config.toml
num_hidden_layers = 11
hidden_size = 224
num_attention_heads = 4
num_key_value_heads = 4
head_dim = 64
intermediate_size = 640
vocab_size = 8192
hidden_act = "gelu"
norm = "layernorm"
norm_place = "pre"
norm_eps = 1e-05
positions = "learned"
qk_norm = false
attn_scale = 0.125
bias = "none"
tie_word_embeddings = false
parallel_block = false
init = "normal"
init_std_qkv = 0.0334
init_std_o = 0.00714
init_std_up = 0.0334
init_std_down = 0.00714
init_out_by_depth = true
optimizer = "cautious_adamw"
learning_rate = 0.0015
beta1 = 0.9
beta2 = 0.95
weight_decay = 0.058
lr_head = 0.00494
max_grad_norm = 1.0
warmup_steps = 471
schedule = "wsd"
decay_fraction = 1.0
decay_shape = "linear"
final_lr_fraction = 0.0
batch_tokens = 32768
max_seq_len = 512
doc_mask = true
z_loss = 1e-05
train_tokens = 201600000
max_steps = 6153
dataset = "wikipedia_en"
MLP neurons of a small language model. Each row is named by its layer, matrix (down: output weights) and neuron, and shows model dimensions 0-191. Each number is 128 + 32 x the weight over its row's rms, rounded and kept within 0 to 255. Numbers have three digits each.
After each neuron's rows, "fires before" lists the tokens most often just after its 100 highest values on Wikipedia text that the model never trained on.

L5.down259:134060165104166102147109142177115100147159115106145167122087147118070168089123116107127202185146135106156150117168139157141145069118129129140114090172147192116148148072112127133153095126167099109147130160113174063144112113126144139095097064152132104135116049120179135173098141130148161094145098086104156128149114084119132147173140145129128062085229165108116130114164140173112103113139119119165153080122161093166113158111028111090170109132116106139125089053049112121138136134142100109155095176106114166162130136122154091114119112155115106163119173073160072129068089167097102138
fires before: "|", "."

L8.down21:135123035184117129089124121174158090167130097136112127144132132132127136129119090116117118143131087159169142135134093145166151121143142160152120193148076136147114150210094115132161169119126078100186173179102142096098183169117150122112106120196119121121103168146092132112110142126111202195133131149104109072060108133148154131159097096136151112067135126142147158124130114149166136082085129159087123133116132118077097170154162094079168161103122110093169102108126164162139137101143114117089065111113149112086157198094131070162096087111113130163086155144144127093099145078167166210
fires before: " |", "{", "te"

L8.down166:096096095144110164122073128116124119135103136170110094201148117126120123117145041164111146181149130106179108178112113129143155107088192120115115116119116122114148109127114137156141092148142125096086129092146180115108119094122085130059124098147104108168107139162118123109101129145115161152205166172101088138157119171038117125095192089153115130133173114055187130119118122161188079152062164123114134071107103149187075165139175123204135117144136082121109136142122109123162130153076084116133092130105110110188143144070172122159185125149072120128114210151085108122113135102123100182
fires before: "-", " age"

L6.down330:170104194158110119100114144143114117155161152145126134149168098173105114056076113092156097112199139119154112164152114133138114111109203152089104154136147148085105066164134193067125129091152118113177164106131112109138146110138089124160160139149178140157157112170144158169120174102131097138096129099116168089090071066141130096204221146131115107054128167180142088113133128151130155099106060185126109167138109092148122120128093164107098124118098127120133107094085103111171098155115146106089115130162145157087108157176134130160121175116093060113145171169135045126098143141107132083
fires before: "|", " |", " States", " ("

L7.down285:122165143097109158103130128139130144132109134116179171131108103085076151113124137085133143167178096150157148098142127126122174090159104157110120119134135224116165118125164139044128167179091133153131146155104149173202146100058132163084130138131115111077155070145112110146159068123121175173133108124153206101172112131115160123100117104145127061115149104124102124113162100123136140135147084170100050145092126192136141192091122080134135097093149151157070152190161113121124159135108153092165139172137101111050116072091123180096146158184026080126115173177125110149100137116121141120
fires before: "="

L7.down124:079098127119113121122134156078180085184147144097081089165120103170176140134076168125154131106156127141136145144131164123149090112086121150069104094163132109124085070148117097168059137117126125168134166147189174111088061123141124112126137152053106117089196208123122052135111188104184140072126143106135076147147109149206126127129140167145135145146128172135144101070154156116128124103136124108141093175143112094170159092132133100108119191136084064193188176146059127118107127159101152103106138149115131100138129099163166096176108066128109112136155141149144115099133188160143122070
fires before: "|", " —", " |", "\n", "  ", "%"

L5.down608:176170118125147167120089136132127149042084103137198129120200126102091160137115168072087132067180165156120169173147146147147126152093138114148109124136105163075160104114148196107080088120122114066146132140117132116167131140121112111151085120149166099127113188160135104138109151167084016122066146159087159128122140101116153112135098162144120078123089137123207074117109123099117187080054139128106109158105105140156124145131120117144128201126138063118130101142099090147136163086158153125062081119113141109153156196126181132175149085136139121136088137154095147101120074142162159103
fires before: " |", "|", " UTC", "{", ":"

L7.down506:159148154123141099115137156095170102087135094100080120181149092201144179134109156085128128190140104141165155141137096167123095120127174224142109087107105165093128042136098140151108103080138105161100112173204199134106024100166138164133173169093125133132167150084106105113124107106162126088167135143129156202078100175137130138148140105111125115115081189161155133132132158124129173133110153077054086145140168104135166103147134167091090126133116091081210122122162170130148085121148145126096124161111079120132167134111120142152094115101090133137135101142134139103090147138159101136
fires before: " |", "-", "\n", ","

L5.down292:096129169118116081106114156105149100100147139090184117165126126111165169123134149104134079141132123121102172128167156104081158135164181143119161161098112162140162098157073081119143100100115148145120154145109198176164092163069155151105182136120114115139149101101160108124121154065176139095190143143122172151078103151104131174073150135079096133123096100140102053116119097114106185124118138152129087158104151089195118168115184197152144113149147123141096165106116137094119158110091099146158171121000105134068100151118196147121096157090117082117116123090165166110071146185173170121
fires before: " |", "°", "-", "–", "."

L8.down415:120145157148079064155124060071078112095119165109130136198085128150102169128150110134178137095121112089116109151158161154143110109125128138108094092113113076097122111193092120160169183134128132178102114132107213103117148145152089081145092112183118165115135212147130132084090107206100136168165080145147120217169129173137141089098189114080152125153140067101112111108151154136130089093144186124126098074128139145123109105130163150246101097127131079128136127131102101106105098187206121148100102094112146127120095094057123096152154127172210180129136109137120125168145101089133163162
fires before: ",", "-", " the"

L7.down476:207097144111121162150121168117115070163124147100125168170151070113156112107110164119131083122132052149139119160157135141122125151194104111088123113154107112129122074180186153133122084150171115173134126116119128126103101162137145099100111146128166123134183075077179111072208154096157134098117155075120163171097106145088122181205136146139123050107079140131109123142145159149139145139149146147052112142115122138148149107144126104099136109154106124166112172093140131158113140151145224120155141093201091158148155162108057135141088156115120138139163135087144111112114125042133120083
fires before: ",", " the", " 18", " |"

L7.down450:195148104140082146126110100132106160164168133124132148157059193108086135134122150150135168122155102137121143099123112109099154158144115191141091100101112228119118115166131197101130135101049142112142199099115172149114144069123167181105177118131164105113152086118162112158149101115103086066138158101132128142110134148104099141109156095109122174103169133101178115109130092134116215144098000159099094158095127092166124152090169122127133149105132130153128103177097127172154128154125150163123139144123097165040169122176147140120159121125022119125078139150117119108084133146118160131
fires before: "=", "-"

L6.down152:087117137137196154122107140132158131186137131099097104122081145147080166083166157101096158135157106149135152110143129122165065123140156186177114122207117132138111071114157142109109107093147150114142154150186191088104095167134149223132127137055094193094219112119117151103130191128138128133105107090149120155139118116148089171136099161163112127135088111103119099108133146137164094130160025070070140134150091127114115171151126122156121153102090098092181111114081113161144174170116133132082118116136114094152114147110158145093099063155067142128156157085059131169130143093098156086
fires before: " |", "\n", "."